{
  "head_dim": 32,
  "intermediate_size": 960,
  "tie_word_embeddings": true,
  "init": "normal",
  "init_std_down": 0.00933,
  "lr_mult_o": 3.0
}
MLP neurons of a small language model. Each row is named by its layer, matrix (up: input weights) and neuron, and shows model dimensions 48-143. Each number is 500 + 25 x the weight over its row's rms, rounded and kept within 0 to 999. Numbers have three digits each.
Before each neuron's rows is what it responds to, as a language model described it from the Wikipedia text at the highest values.

Description: Comma after names
L2.up343:470506499519518478506538493508501509464513437505536533535473519486508477497508460529522525483512478496478506516500533534500559533510495529513499510463538554528449497464524552493489503482534489502500498484486484441505462514520500465494537513471485492463489488504512505489455467500508499469

Description: Main verbs after subjects
L6.up49:476513475532541503496543444481507536496501465555479503524480537489486440503539471476506478515487493471507485498520505510514511485528528484479522467463501476463507473466454468507522505503503489533478497506502509444476557496519505529454493506485520522484515493480544524474505507494473472492

Description: Split word-start fragments
L3.up536:475481461493469511512478536482472489464485491526516460508464503520494490556544492494496494450487498496460478513485545523492542532511509496494532495513553512518525505495539513503511491525536499502456495504512455476530466482477470479509483517540495500505533481517481543455462508479503495483

Description: Verb stems and participles
L2.up620:457470536516493500472487507494493511505458424501509508470528471529479498465491536541503454471529515498556459485531533500506496524512480465462530511539500491456465531504474518462489480515498526526513520515542475511480446502510545523517494522472521465534501451511495520497491489488509540514

Description: Wiki heading closing markers
L3.up692:532497535492490522441523464482503481525491540513479465506523546497549519559508434483524508511451461508525468476492508484487548482496445520469470490535537497509533520488457491524528527515454490492497485519508476483529473533516491512465502544472497487519542486518537509479475472466493501506

Description: Token after initial capital
L3.up787:464471476473498492508478512509509484527512553463459526517514470469536497556502495524499514554516540513489497513506537502483443495456480453492509541485501508487478519502549482530465461473507497556519501488463477500544515505460499519527531487502497490537500551524492458463502464517506476514

Description: Mid-word name fragments
L2.up538:495570545503461497493515518533507433489490525466499509496505535519517500497475517483517494505505499541505479532499536489498507512468507542532456532465495509496521483451485476494529462483518474480485494498521484490545533489433512484490461494488516494561530525518503514457480484496535517507

Description: Sentence subject before verb
L6.up528:503526515492490486471531528461479535522500493542484467505532484509493470464502502515475512503549470541459439501485544488494484488487500446474498528496466492499501429481494466511533509543446472495518564485503515464492484519531513516511484526457484490500435485495493507506524467520509496509

Description: Infobox field colons
L2.up570:460505484474491561499504502540486485520485520514503531521547519474511531514513497550478508509481484494492461465494531522521483489489535511468490507484478490448496553487484509504543517487433487535492503506464505476482502526514467462480506488488498469493483492473539467514535511488498502484

Description: Section heading ends
L2.up582:506537465527480519477509512533511506502493470526514493526484490472502470496459524533478510458516485526490496506484511494469527502550470506508456512502520501516509501502458471506554508478545481488435467503510532505492501463523543542492498491491504435475544470545522477450485463449454521527

Description: Number-expecting positions
L6.up523:438525497500496514493505514510504534476513471478517555478473510522525463542466527495528511477513481526493512502497503485479542513523489497488492535519496500497461474507497494509534495507510495486511509468489502507502452539454476483476522529445507477500464527525468502516509553498487498502

Description: Completing final word pieces
L6.up4:534499508490499525490496515494498507532538455565481490494523466474491498530469495537488504470503511536531501494500474505484562473479498434521499531501498466466475532471446459471498497500488502452484491483511525515544506506485508507538483555453470516488491481557488465490527515508523556527

Description: Word-initial split fragments
L6.up889:475485496466477506524513517483493494489549506494487498528507502504501489496509464509476504476539428487505485503539472492480492471560513504540512487480519488492485488490534501464488489492507493502502514498470471509501503511481496540478520484503491496469519504471521488522495516508529517467

Description: Year digits in dates
L2.up943:517525485474456510553512530513476519478472493487516494526484446500510458471540451528519492495524521454486508525494507529497448526508500451546516509529514479483489502471466548540509496512515509522491508489479428489501502476509501464517491452491499474494480525451489539478509535510513490533

Description: Mid-word fragments, heading ends
L3.up413:487543491464507525498489518497433505508513470546547524493528510478531432469512499481541505484481464509541482513492476517443497483486476483518512505539519490506510502474488496498479485507531513474505522517471544489498447477544479482536464563537501516524504488504501472498527528452498503509

Description: Clause-subject pronouns
L2.up378:523509507488502489501499486519500486503490545531536498448491533502508484539476497488507511509492507517498541472468523481489529483472505526479448520490490478536519485530501473470511529507523487501486444546499494480485507536531527489510506504539475511501526507505532482417460546512511466510

Description: Mid-word acronym fragments
L6.up621:459513513520497445469509482524460504478510517535486533514529552519477531512473479506551431494497468509507489508494545489507485538534464487495465497492502486478470509461475495544495502467518493495512533508459475496517526440487489499502462494476514494517498528498536523493545548502505526485

Description: Word-final pieces near names
L6.up667:504481482462490513533492485497529456527543499531454542482533470501480537492481501474462494495567524562511509481487468505503484476498512512468501488449474512525455532496526501505504500500498523482535541503463496477496515536483508534514532514515490517499501515487510487478502504508489509481

Description: Split word-initial letters
L2.up903:475500511500465505463491508459503482483529466518468527485482510538503470490451494484496467500456485496480518503511522508494517514467491537538529476546514526468533478476517481503482512523496511466461454474494505518508484527505481473532478449483530462502519483537511513488478493537519471544

Description: Predictable word continuations
L3.up164:485513558493515498490515464484503506479468481478474541509531509511523492503497532489495501476512489543533455476527569474478495506517534538475489493508522510503502520474519488537498476531499531463451525518497522474525464470536441498501519516549494538478503482499482495453457469495536517500

Description: Past-tense verb suffix
L2.up11:465493489482469511492519476497479520523528493458482466484503545520557506512468522450477481488486438485498508476455545527489560535526489489505483479524500473482509494512533505504520512508500496465460489477523483517486533528528550520473507503481479503489467477459523534521524459515492522476

Description: Infobox field colons
L6.up744:524497482493489511500514490491533492457519518504544522524501507506521489476493516546467506507481479472528524507528512442546471520508506483492487457514475450500483517484510535482490477513490491502499471485502532529520505515483448482496480480472459499509511529539462478464471521448476504507

Description: Mid-word fragments and digits
L2.up848:469477504517483516513482481446519548441513498497529494559491504516494493518474501478503498508460430467493453501478497475512486511464560512493509520500502518511527517503537513481537524550509531488521493544527474522526519519511477518487523533491493508476469530511512465503467545504477481510

Description: Before dates or numbers
L3.up767:510540498497517495556465537507463468500527497474496515505504488501514499557472534499494515515516536548504508475525525489496521513456485483480487470463497547518472520456486527522477499522462531498477509515495518498489547468533500481471551536520498541511521555498484532500474502514503513523

Description: Prepositions, Ky-, table pipes
L2.up22:488513507531502529509485538500530526479504472468496483472495502492521551513525521475524543456455476463493484467552503501485510491489449509509516523495492518506518540493524504517452497498517473480466533431518496484512473522528479476503490491464491499511514446517497449482483498491496501539

Description: Approximation words before numbers
L6.up12:513470540527505523513497494495459497447490488462467509538515486509499488512494554513529495500525529488460527506492514543553490522503465484504478524511512507473513465492493490495480502516516497525470489501538507518513532508513473459515478523504504512502501491487472532497508493533492493518

Description: Person role nouns
L3.up783:503499518514544491501487489473479446512486500483506563464472508480513476464471507490467475465533496500468521506473525463488487518505500502488514478496520564490489517415501530465484488496524523502488496500497506507554497530495503521506426537472518525497521509497503505507532469535527502507

Description: Word-start fragments, number chunks
L6.up365:494437475525520493514500526470495514472514482488464508491481480511537510465471510520518526495549521452509494424473500483483525496508474490477508438548501483509488506498525508473497484475493520489505473499473529482512514497530478520457502505514483493483486531504512512494529510466526537511

Description: Past-tense and participle verbs
L3.up8:490501479511516495499496490517526514530515503509469539489524465503505474485502498523527453526505474540475497480473514500512544556484496551452521452506523524492487495527496493504483468494524499551463528493492495495483491515551561435485505506496526524490461539517468545483473519488477464529

Description: Predicates and mid-number pieces
L3.up707:463514532536516514461490497458497524516536518446471514513475509520501483464542496513512496484548481474460528429483458531517498504495511526531474458496501509501472492516506447495513518506502499475549519492461484507532527491480495494479484498516490469535492519529510496509463542552457477504

Description: Time-frame opener words
L3.up904:523495519492490453523476490492506490521532494492491504483490562503472505549485508535545494467509449520505486475473501487457510527480530513479500526530544499471456477505452521528547482495508520494492495523434494490492529501491493437461526548490497481470469493491503488507502505436472508502

Description: Year final digits
L3.up6:509477462444465471531500517527460512499471515534504477515519454508492472487511478485491444498512517506483458494502490503500492514498531487497491519517523462470486517516484459488500488509556502502470467493502474475510469473506542527484465460476540506473517483550530528498536492480492497525

Description: Person role nouns
L2.up888:520524481482499532534510506522475500544514530530433481478511495505509450492500497504475479508485485496513480522505502433464491503503490461460518503472472541501494502458545508483527513491474494473490499456497519485540486480496500493540482530488538503464454472483507511514499460519485525496

Description: Year prefixes and markup
L6.up943:514500572487494519518485497468466447514499474502522487508476509489490548498484500513524514531460498479463502474455483491462481513521509468515487514495508514497499510510492477500533517488512459478534504512484520484534464502459476483505515515515476524504554493504525519550483509566501510529

Description: Main clause verbs
L3.up732:477508481488506490492530462494521531542509476524502475516484514472481424488540511479506486526471472502524493520505482496536511504503496468490532507507471514479495493453479503554483474533532469502514488490543509462500500484536522521474491535472489488501493498475549501513475483473492478497

Description: Main verb onset
L6.up556:542495445493512491457507500496532539528528467475489498524486595526474481476522543495518509508473520498496478472522483531520517554514491481486520507530491524454510481482479445540534462488488482505476493513525517460467506499532506487501519535515483493500492492480484537458510496495464478500

Description: Mid-word subword fragments
L2.up348:461468515506499482504469482515514468476463501533515501462502478557489461512499501535525505503537502474470515521525497518477462507475507495461497450449502498506452524539497534513512486512517540526519557527544501519472486512515530497461457514507446498486568518524563436525483509490487487526

Description: Mid-word fragments
L6.up179:486488514491524503518451480519451488505446484479498539477509473463542504479494494536510526530478464456509472515546511469507481515475512510533514494505498537486445497484519526519519492498517544486523501478530533434509535518537486499504522487514523539492511523476500459520504509531511469494